From a checkpoint of a small transformer trained on Wikipedia.
Size: 11 layers, width 448, 7 heads of 64, vocabulary 13513.
Architecture: LayerNorm before each block, no biases in attention or MLP, tied embeddings, attention and MLP in parallel.
Training: a variant of Muon for these matrices, 732M tokens, 11176 steps.
MLP neurons of a small language model. Each row is named by its layer, matrix (down: output weights) and neuron, and shows model dimensions 149-297. Each number is 500 + 40 x the weight over its row's rms, rounded and kept within 0 to 999. Numbers have three digits each.
A block is one neuron, or neurons of one layer that tend to fire together. After each block is what it responds to, as a language model described it from the Wikipedia text at the highest values.

L8.down67:497514534472490507510541510477475482500554564423545520549509466490472422469466479388500438507584462496533510508464483472448499491476455543522475456503467495452461499482516513473465525549458500460537520528466564490541451516530524434483475547540476497556533439429426426542537509492508530509430564517515499517543500577427447423566485551534497431546540499448494437472465433456429490409508542550473480485541566520457483476489496438520528450456519524452
L8.down381:469517475462453483548520547504502437482483511415469574532429480404482485555533499514476545530503531528495433515487554577554511454461517464441462475484584447576558417548463482535475526559515460433533508505510511567533548523471505608440475494511525495496561516542473538463515568503492469505524526481559440526489543571476449504457507478444459469514496470417476526462491453466529496474434463476485526511507478465516483538482484488462507473488471529450
L8.down708:501490437503518569480558527559486462461495503449476513462423530561511459475482548551501470576563447466562463498551548507443429500485414538555492456495485487536512525430503514511488481523434494502469492483475514542476550453478509506519440508513496507453523513564535526505526535448451509520471521514444506431462504474516516494452522557527442542566464535491503562478539496416571521527521469443418493456559476521505505490515497435541542491485462428445
L8.down1048:511479526452521517563534527589515530502452483501458432546523554482447498533521549495504479503455507568549512551501524470542481470568478516497473504491525556570477464482506493479489556525508547545508521496549461544532492507496560564516477446554445474487559513516468486520428532478494423494427537556429533505539446481509447521499544534475592503473517483529429490522575537503461518459583462473487457479426469437529509513517512446530509528569481519561
L8.down1344:498554442466531534535491512492488527556512496469500533517484495454499498483488486487440456486473454531539516456476474532473529487574539524546421418476512369525430456488443473539527505486460507483555519500504447522482510484506441469505501543522492479487466515459544513475490472517435534423446515520508503580473493500511462510520467483494532557513470503531507511522518471409500451504489471444451492479536538450574467540453516535522599503466433480510
L8.down1392:529473518495467482471497512570481550487444456563473579506468536495440498511437505547470500535515548499547518525550416504443485515499520465574526485524490504538488582473509508534512551557530527549570482462476518514405563440496528513488432519452535517458565518460516475504535454447507570521433418559543570561518509529492487428490516491518466540509506451527443502488489537501523477430408593522370471578431435492513510578474472543458423513496464457508
L8.down1415:525465518466552457491526499527551545488448485525503452552487491516506564540439513544499647508530523521465433523578520512506488495543557489499515541508488494515498494459509519501473474487435495578527548601413474512517466452543497534440517517491508491541408559485516436473525490536509531473492490457448489556533534524462511557448509499457480540549491555525470474447481547436498499498487537518551477490499521455523447514493504463438518505433529594483
L8.down1785:421449499495539479521488461467479512510431477486529433534442509520516576489432527542493488480533490518473547478416536493498494489537536605464532551459494464456506518515452545491479474443520483548541633490553564523459496538484484509537465576456507489474500483546488473478500522499548511498574446548527493441489541463463477441498485487514478549484489540459614511564454492555553529497514488432488437526468505435484498519559447535513480551479553507482
Sports career statistics

L4.down76:539485530483486520415511457514575452502505569436503557487508504496564434513514531514504509476499487483481487543444391453557514453537392520500443485540477490441477479521485522477495491500552531569584533486528514521618504489512463480557489446501583491508493524462554554558562430543529529423495523516521437510526583489531470529482547501494488460526452388552499475485449471450505475525527462502414461507557522471492467537544474507518446496476545480435
L4.down653:481480533459486470516524480508475477485544551521487569477486479525465498517513471510486505471497430552393497426503550543432521454517541517483495507534512543499488439472585541429467462583447553560486453521516536547470462547497487484495492550485508531453538581434480532498467520501468554479495543548581362477529575498510445516551489458476475515547477430515529543394544461455458482576481470556534505491407494475513484463520532547392485514536524502489
L4.down751:552552550479507587542421519504473542555517450466489504516417489506521455457557531504528569560520491513471555495592485460488592455588490493447519545523510460384545498464500474567536460513455578506484471489553551518460472561463457557438481460491557499555558420536547547466468470510521497561522546480528502550467504510449557393476493457492461421477490543493535501501537452476465426521446481570536466446435530470450464476544520417522488560489493442500
L4.down806:440475542446524578562537480500510502505520541555441422574495572406484489497511508506440491475481470472456527465505475508449519548474419465480519535497497511515507454550510614502408529498559489503468536514463500541506479475509434512511498432454549451519483495482453517473458496560543534479487450478541429526531543452498487501487468491510516536480430494465503540464557432502439547423465468507471531535544524476481458438493457550548562503550503461545
L4.down914:520503519519569510473495505473489526430527518521444496463486446464477433428452439443521455493526488431458451519429488486545490506503512532469521495596499480497484465500539446522479570463461456518472512543481482523470500522551521521507419500552507550516511563498539537506497490484481505501486440491462489440461535541485551492477518432553538460487553511525584465497526473405553535437423524539537475535480496509486538529451535482493493459518520502556
L4.down1255:490471467504504467488534541420499524547491436455478535549419534556493571525473513384511481457495576472545428547506496512560442520539470558495529489471505515419421484428544467511522532487494485455538479508436468549527455556512514494481455434522534616544449488494529535585451476544512491493504468476542518523497442508470483480617435511453556493546436508510559500493442486511505511527510505504476488517566550487547556455502522503470526448530466435507
L4.down1590:442487464488517425485395489464460438484487566534527513532423503513539502572507552490483398556533513493473514499601477476558513573457499462485501476499473478497520500514502421467470584443489467473542531506437454504455608505517531583497494490466429406434529489479478544485544494493469440521528475532458500476456462561500497514541482538498550536522478508511533460403439554483508524520530506494575460514579584568497518502517498513550478439431498562479
L4.down1652:595530425495553532424487552449524472565451487471483508516532473463556457534552513586599484500485542503525591449529489526516464555530513451475462475463525448584488482469472479457537488522492542535420446543532498471537581415521441456508452488520493513473472481492450481512486399495479514482558444484552463508487497540460515448503442535393512568513503515447535552530437500569532467540413474450559549465484437510557477513525500440533505447556481493496
Mid-word fragment after onset

L8.down90:530458476436486532438465521528504470478528531496512557521532467495476550486430510526462526564494520447529534487488483477494451504469462535427563572523502486526492516498485511476585506544440505518514567529559419550554521475605571451509473436486566489471494555452477482471412500433492479527520494502491545519476413448524474500511480524522488573468475504518507474510462440497527529399511498467523493551556518529510514533518543448512482431439487468546
L8.down234:462526456575554464552473526480514478505531531476530457508517486455544485481470532470521524518518474517494458434503574424470518446582521549512485473474471524471459481534523563498537531523441518482563492446567504478438532512523505539515512504534506452522440546515532462491441489473481447474515494490547510497463555472524438532489498606496502581500588512500439445529536523509522559513546439516532486415518468451463480408449519437442552512489491490582
L8.down501:490471461509527474474445467453463452506485573479479521492476522476525470534479544483450511508625430482508419500513456449469496451465449431474573519543521440520473436507448487493495484559388441473491587501549504536544515468485495496464423525565438567469547498453533499420520540477433549402417483507454467550476521531518430495504520406483499457524460508489499511477494427481444520470473453446508477516445556524494524450460442475554503442534520536471
L8.down772:499442498494488460436526479456556495525530593463488483518546491523542469474501520481468529557496509550510508424572492546479475534489522510541527469477455498514459557422460536528477464481527497527479532584497495456447582440469517530539497509588544450539495501540491500459551541471477512617426488466521531509537482541567505461492526518484506453457456533497508497478424490522482575506496465518499543526538510521471479533503546491462491416527578501505
L8.down1129:442515518468533534511492476497483502494506557478614444485535500512429402426478561464509472511466497451467518474520497516537450472487521461467448480504498466492463482554417546458546434516501483556512546525404541550492490401471491483508492521506585385497517445524512425575530492433436485432509466462449536548482437502449476506465486453477455503556516550510481467428449475478437465454582456477505448561425523557539493511554505523484474464508492478541
L8.down1317:513465467536534512519496530582506492451492453441478590498450528455459543540498517497531499489541504423468516498448468512503493491489526486488534513459489522425467498491548477475518491513505554454575510529467451415484518412495453383496600551494500534521568510511534494477555475542502499422513512492475450529470440458434524477489456465538466465529563485515507488516519517543523442539494477487563509409425547540444593469494550523533488508568517440495
L8.down1667:478485485486486523524457568539521505476613467551549480477444497526496472519523469501532537502482543493491557480488472483595450511531470541508501495537523490481503471477498450486471497513466517546559543583516499468498488526580524428450499431518511520460526519507506439416533530538420479519474400480543490501479559522525462482486417502477490465495491560561497510520534487492438515529510464510514472523521499503449532445526480530560503499517466437459
L8.down1761:450527529473495529507430460474523508540516513476465559504554421493518565497438572489482526466516438573482422527488518487465492496519481545508454498498414444497530471521479486527440497510479516531558505502473473544540436457556489524506501468517477473540474521620517533483479477423495513487516524537477468530503460481518498457430418490503519495548546570497580411503494401562511546498553441493495385505420465451476459566476574518452519417523475521529
Surname final pieces

L2.down761:486504505553491561516507497491526439503521422478521453493470471470501558572419498507424543506503526462483549519453553422419538551445462601462523448545502557528445489331426466585533490501413543517489508487466465464452523512425497513463490558458507467463475478520538489437518483514422516469473523472467464530572537395523525486476460520516539428471484498492520529526473531519517545511471549472460458508464480497551518516467470454510463490506505487535
Word and compound continuations

L8.down105:495557529527499513493533457530446536485453472556562464497435598518481469465482512558474431486409555499437500558433490522492507464554539504544528500559549526512447454494471489532472525400526493512502528518545547516445552478543493475473453559569532527510464517453442479455516534549508524504569460537470544543459535526515541462553504557490490500523505508553491473545575439441558453562536513512531480557487519494529597496491492468523541487551495475502
L8.down649:456417544515537523518459532456502527512502532554472400501523566473566506512507461510464506467452499522531480537469547514539522543532493483455462519524521430493505527511568516491484581493561484478540525553539466583505469497564456509516568474489481480489479540513507561440445617457475471489526529492477534490551551460483484524526530549466461556461462451473508532454453540521441449512514484438464449489550484504475520460510559522553552445497472490394
L8.down1080:501553538475615481488430496479488517522503511438464520574474509533519544497468564447444473470499492530467476509435542503515478494487510538463482500513433498479544541513437519480498491447483445500545499467521435482471493505500433459538555474526416486502481591515437447528503534526508464554467498512523486485476494517459499448519516455515483499545462519507472500496472534555445432473483544492548438464514524477485458543515467483536548526426450489551
L8.down1103:537456531526484433474400490491490522488488530521495501466562524491482450488532552479527497433528499481487520478504440488455447458533514443460441548531545536501552551479488423520453548529473420482561494447505507549462454503526579541479490481534457497532457470491476529499423525412483481544492467448533456544553447559532481521493464546463501462511551480498581521572548501454514442549566498418480478476523466542499458516442582497595572552418501503455
L8.down1144:518555496535502495563543478478454501464460528533463535593462527611488527480491471463521424509503550513492512525534532498497531506515482506514401486567548505501535512465465475490487531511544510515517499528466466531471514472451507452524517557483500476535448478482470458524508517609583541491472571425536540540505578500423498470456495488436541536434513488539545586499584456539462471489479530455557457512532534473508490538462472572542410459571438477431
L8.down1605:492523463504383474531473549475565419598487506539468572640467550429476465487503490533495496460492468538440551474508454464523513437554447511470554494532586513435482591491552492479509488557398512527486522497492489492482533463491506521384506549494472488425463465502506528504483539549485521485497497471508462470488480497501453507473440555472516480504515551483497435426557518555542479481519609481453541480483515486480507467516494511529555482508513474474
L8.down1645:463467586434593503511441473431523598543493364492476546570448459524487529523451480526477554499493496504393473483483495479518513521434408533458503464525435472484479444503511523486535493516531559516492558547445469440489485509541514462508571499519499499460491441488514571537534535479522454456499490474425454433446516500520495470459521547522511496528415514506565525512555499492437476502491527445467479533580509503468421472513464539548461492524514506501
L8.down1737:457474491512519580524496535517493558494519485540528453534457460421496587428507560527465451498530476480460573540501442494401490455555538540496468514555538456538507469508554567550467504521499457459587538512479497456544492496520502469526545495509524440480557507416492471456544508525490560507483486525501464519501526493427520537453510514497436488491512573510489529464482558576543528430537442408522536511503542456546448498501495499452425485496495462540
Surname starts, descriptive connectors

L4.down2:466526498548525543532495531526515553534482494459482586471476483487530457498438521483544528469567534411503508519474489593482496461460514473527505498517453557446501503559546579507455514471522455486442513589526577483477522570484484503458533474530464587497427487586498542529526491397563503500528516476482475510438477526463496499430418571544463531519532507433559532458497454550504492554486470533547495431512549561453466476515528537484511452546510541514
L4.down291:522559533490493484556494515481519488523427527471471518639539612491542473456488591450488477501475525467462519501486437574471537442488500463521545446498547509504428500531514502516439500526531506340440406437503535486557542469447540524540446510478574527455470462573483547514472529528529495512488457474537500520449498518435498500508471509575507440489496460468445458526492452513456526567563539511524458425470493509496515512481484516468514441456487543416
L4.down632:494475565487503472570480511514442624461519495516486568492517512514531501479486522475459548535550529486506437479559523493524482541536508484566525528498525566468494498420480482458499526478531555476485545544489537489474472600506449559525508497520480545559422509561537557573476471474545542491482510344542473470441526544477465457538486532519486524542543440527492448511548525497388482506562467491510585421495524485406523416440487509532515518504473480480
L4.down1095:479509532541479526518536467496505536497555488498439498476537547589454509466522516479500580569579563458527531500441481524467509498499496507558505497502520557500530487547515459495427514520533447508494494495470514494492471520486429522528531448408484502473516491473512517388451499487482509490421545523519535520472528467467542470460455504531427438482527532490454460488449451516500482466534440437531537491478549520454489493470467519576444425536428478539
L4.down1146:558492491456562422487512484521508559506542548602460517503513541512537472536452511465503522510509552475522456465502421466482494471484471480515507497470498505521426540542483501476494493447507583452470526504408554560543501520451552512560458446499432435441521485528552515529442475508527475452443563524557538576464555509464446458507449544450527540448505519482522474604516510350540497445551540561449469471502519523485582509468540468537512546506503525527
L4.down1184:484546489528449515505487433508522575536548522533451522559536496479521451533489580481535510497539543463488472508598491483441533472523547514519562440531496484475472458524521440510438552468449482487536466569531552470509477519452446498484510533476516514499510494453512482444481444535544514521526523560434480494488495467474467478551504487551414474527536555540483520502512427517504517508531452435501544478486575502484464479473506532515517502645541523498
L4.down1347:493500532505541464593480494480454521493574515503524517490535506439502485465492475561512494549487532495505518430484488578542455478472474487512466526534547604519496454540477537555498531545475547520428518626551476457477428529528542473511566485431536560464489530501468527446467483485486516516505550504420539485564538584468535490551464580505515513468533474417561529515478484513441511536488513536522437460554534520477515573521443570466485520535449487511
L4.down1433:499527484527462534448483518516558493479424436481499538570491468530475499606500505445437452542448556518551565525562444505548474495495516444439523562477455544439524442453450557497526472502489486509462489553486443462510453538599534498441487520468486469532419488513569576489397505482457522502511475468455517539406519475517436449551492501514497550477550558492510492540500576545514444508450507499441487498500537446423464476523473475562536540546518511523
Name-ending word pieces

L2.down958:481529526549523488514467489541534486469529553534455547428485536496468504504533540470507531598504486397495487493481512530476444493483465456542521556501525587521516485549542484439453520475472503501511561502454501494473443512511572470483444487499462467510540446583594515482515426493510482516400509464457524526520457522428511427526466476532447497489512530503477499547512525541485525539491471481577560405516537592429561453582445506530479508549584476474
Name-completing word pieces

L4.down84:498454466550484422507465526532515443513480480548545468492502471481507476494468498501547540482535461460505518540454539478545425424558432507521419504451457598444503480509597543563523496457452388518460497526553513518535508499513498462524528463534535494515483511444487457548545512455443541493474534525520509514500484454555550546477520523456506494519569532485503526433495452527539457467425507471554564532454440531520491531556505576522407489451438489538
L4.down194:572515518603475407477477474486552583542488491439477604533573519513502522492491485521488504510511578456550457440510483512531427559463481510478481535480594513488516534508509485525468482478477427479588510510500449559472494545583450470573451470537487530442551492495524497539540605495428523571469535512535491474497543461522443556470514565472536524423506502542482550415423491494521457451522574536458448444543531492491537523589526473522412508451484559435
L4.down1028:462527516456466610540485543513478509538589459493530516475460485530446484476515552563499582479488447498500506527477508530437461493473529491520479486402538621418547457435515502499440531509528469547495523496441500502461503530518472527515512554451606527486483519529479488518472565484492541499486472472528530466518484519583533479508501500498484506540421510455460459480484447452473556536508590440455477472513563540484506566469434482496528563454470435539
L4.down1040:561497518582528410475529493529519497526504487478526512401500492521469528535490530484456492533489460466519527437494475517508471495460485519475541533512546517471509487526555456494431559477462470554519476524491517428405417482496479512512491547480484429578413458475474504485489508482439523522534531443559560478524558532470478506538516489514519471545496495567524461493457500462540407527505463486405524542431445477492485471565449505578451588485518495522
L4.down1063:530498492510530555535461489457509450484446462468480486486491500525471518472552489447537526524517522540494511496504493490504508484417573498419560512560516465564493531450463462518461562521466504466450553493630556491488534522501502519483617550564537513546432507402460521517491554490508495473537543570503583470535498482532420501395531471524505518454503564558491424563476395465497531502463473555489493485540500477494505514483499437521520454577532511499
L4.down1290:510545548500551466485510512493539502502494527543504462517542556554431498485499466585531558486452528512522529501509482503516532457518557518533511521453589474463539436527476498467559418435446521487482516481476518481421439465508561576476449558488494565512469525560451453490456563541533436522500509544497617485544508485429496564489541475486510483547494558533434491449442489466469577462531485502501497531441551467542552596500433506482513487486488533565
L4.down1436:475568444505548478488420442481573492527544480475469452472503485513436508506493548483545435511426507516463482468543538564549568496521473539456516448558527505475489504502524566587568607528534538515533552560487494505540583485469485529541544542480498487555501445430537467480503527494502467507476548468483575460559569536483503486496541494560454472514510502538512469537494460537559482440510533513520418575476451581541505480532505532510503498471446502537
L4.down1750:505530519491549463536443582433520528489451469474437508512445426471418510471508406433514477432460525456508497520526497531581529516513565492534522546548530456529554497611503472467549580482492479413535466485482515557468516513494502550450553441549460535533479515468469499498475443526479485531474453460543466427539450462567418479494509528488500465438483514479528471443448465527550512449566519541434532462487574521556488490525509548509555435529488503518
Second number in scores

L2.down193:571516499459519477445548478527543505521482562541479466428506444511518528448515508438534565485521485494490451448552538430548452457495486429463510406451501466480501453560401487515413482495447503516545448499453486541497528462506511542452521432503498502536430552537522530497508550478486506509539519477544489529506545518498483518552522486477462404458502480514568480548458541486469499605497509491499464425447516474537503533478517475442541518484464537540
Later digits of numbers

L2.down694:565490461543459502534493498577535471463412529508514542498533457542455449525555604482439543432568489432484538472483464503443495456476487457542482478488504481509528474567489555525489484511470510447436506435494544503520538500541474491456487489568525471533480536564565553479444464498593490471514516580506506580495563515580539512475523463497512483464556520510506511469450529514543569559482568492506484399471478481504504541479543499508556435454483472471
Mid-word subword fragments

L4.down309:491516526506498473526514457507557443512549499495425569574505526524489503531489467521510583440527478485475486418520454485506512484537517459547497518546534524482570449546494458514564535472442467507574532464498590512541570507452555483582509505543531496486452511475470494503561531552477538463493511534518631426495491533508478475547504543503596499459571531539448482531480460518503556413507463379485563475430536504502541483543479524469476535543515536521
L4.down411:476530467507452496491519531463485476587530602494499480394440508502499560493547523534432483556467466521550417521485530487639498499478499482459479532548549473512474517513523515561506525494525494467495487514547488485498482523468465468496443530471513484553526554583472507450497555529533539545493465506509518451640528408508532589486565522526424494512513433541486434459501529541514473458476512445459518459491550468545437540459425420504552473574489486547
L4.down443:457549528529479441558540433521545487548452543438547524462525438524489480469437494518476536528510495524470431480525565512498520536524455411427502472419470488475569423502468527544538532448503450453543513517533494517499543528451499470447529409544487513489505560470498506518533480433476605505463438499506628512417502463534568448555557549487427579516560470494460472464527444575476493440520473470477478454500504487518440458512490548457497596560534527572
L4.down559:519467501401443444501503438490452543513465529568498538488517498528579504506503538463404510498546552491510464468505452541499473482526453516519511489462456491482430549483574577473494499521431569482449516489488485483543497561506500527535484547505456476484477489534476492555519517510485494437507519440465500447457478464563606585585503510470451505473548447533454519495431552487493495544474507557506500503542481545470568574597540540457440488523520526510
L4.down1307:463394465500514481447467516416475501480486444524498498550509496463457418484452454458486483546487472506500510441455450576540525476434496524514483543540480491501533496516477559400453465520540531506551419487484489519496495467530539431464472458462577492437536454413514476503469538513561525536512454475524467518541517525502459410522527511442528555526516527494518476541569412504470474528517489531477484465495535536438468495479495445478496521570531548526
L4.down1569:588486520510509575472520505488447460435514578541464463551520463485483509518500421481474396525520469459499441466477516519455533489499437563584431471527551439439523494435587470498458489508528486455528502481455564499532554460443505503450472496523527457515395462501545480530441509466440500426538585492476482479455597494542505469501524489533494467460558437509497473516451486431454457539469525400530510532535474469505501580408521458516482509562517511547
L4.down1768:480472438534518517471486458512526533479505482521531493514538533421495461446575470514402516465469498512476588501507477522445459507542461544490488499564512472521532440449543444444493464493460530505555537547516530482468548514487529527533480477481559588474499457526461525506423487501501469456523560507474522510437464463438490539539529516526481480410497511541529416459517512504490483490441492523501604552514492501474453505464482488491444495541482580505
L4.down1777:552553524504508475502520533478489480556544518564506507508422522553400462527496487491534603445506540491550429478538566509476485472450555415530519468481463490557507548497474527493534444555466432453497532524522555430521527591429527544515418524448479524446458508517497576498472457532481493452462598498556473473512522604552485531464521477565518520533401476479477559448524462540522472494461498436448519560515527521473508431569521507513515514455574498491
Record and stat phrases

L4.down299:485507472581460541467507535529600524526492535466483496491552529490463446468539534511529457463508511481494489546523488519566486416505437530492443531524393529441560472473524529444394431508557506469619519528481552573490524482473579523453506513481543422501478530490480482487519488453487477511456485535429477537459496451514598509464517478450507512431508510567523594554473476528522515452507490474517474512517492473515548555554520545551455589460453458557
L4.down357:533471557539527529509495427476526531498439416530473456519512538546520453488453518462599527494516505412457523465491486476445467524463529483468561503537528541504479498469507546458430494492534460426474510514575511515538555493513458529491479538434475498527518588500485469451557477511541476438447477488533533533538521459515450514532528503504465479432459609553525542458485456485564498548509477543523539541572513521483527481468460499476493539479479452523
L4.down874:524493469485527517509508511520524487394493509528446474501520431508522435553488519489542500533479499450481515535502509543543545423490543524525519502507545487527514496506526496558550548478514473496448483632492472558453436533500543495519462573503530487461424519558541513555462520494541470565540410519494513508461485442580499498455465501485515471513472549463525419478459507591492520480552505537509516479481564518586481419508413469416506500491490472557
L4.down1159:427463523447471516517538544451511553535559468464505475481513547519507435480511491532524489492482469444524494549512529510505469493506510405532506433437444540501455549455492548500485452486560530576518493428414580522455506507469517509468475417491547492550561423500504490546555498505553498548473469438549518504503496512502464533527499423449457504512502500450435452499549482456508459554550515487451521529434518507434559487538551441544524491505489524504
L4.down1443:561564473568473539489455521564467466465502534501497498449475497517520526537545512510456455452549530599507461486439509531567503554537476495436467527567486553503499449477516503477437443577516565540611519493474495566486395439492589543519503483451506529506496458441496463490501455559519486469522560502527454508463541486429562520490479420490502451477506509473481492486519413520549463534570517470429478510522427482475495413568471516501472518498578540499
L4.down1588:438551521537575517512585519473497523433543517543515526500477499447520515489511512533556552565507523408519530456522440556496526554542508465453473498471526432545458472477520620600572460531512530506468478574498469560517506497536534493506491501517472485491505543504456573486526492441504505531560537533468378527439476485489431523468416475504478542482468485454472512571513471518559511458498513430432508458600517518592466470525495532517504456434449415539
L4.down1632:533518494465483448437532450498555516449525490520550485498510483549501580480489431510428448465494509507542529533493504513523371492527475487555525502593453425482523553553529503490480501553516469472539497466483517538481562430537489481515505474463472570457516425552510503517490509386558455513574480430497534507499481536485575508522385457512492517495510506508552459502395522540500435535474488531468493518594463535462515472515475501478511529537447460424
L4.down1639:469461488496572580495473402520514491525540543479491518487537574529561555534486478531489491482458529515491539501513446462487542467532508506494474410455472521437504516475513476469541529561462487459527497440525558516515501490577562491493434399536502457506447449514533510427520483486603472538489501467449450532505440503528462425461495556435454450490528496503480551513487519528528499496480443502525457529507520495568544516520562501561563501474460520503
Final digits of numbers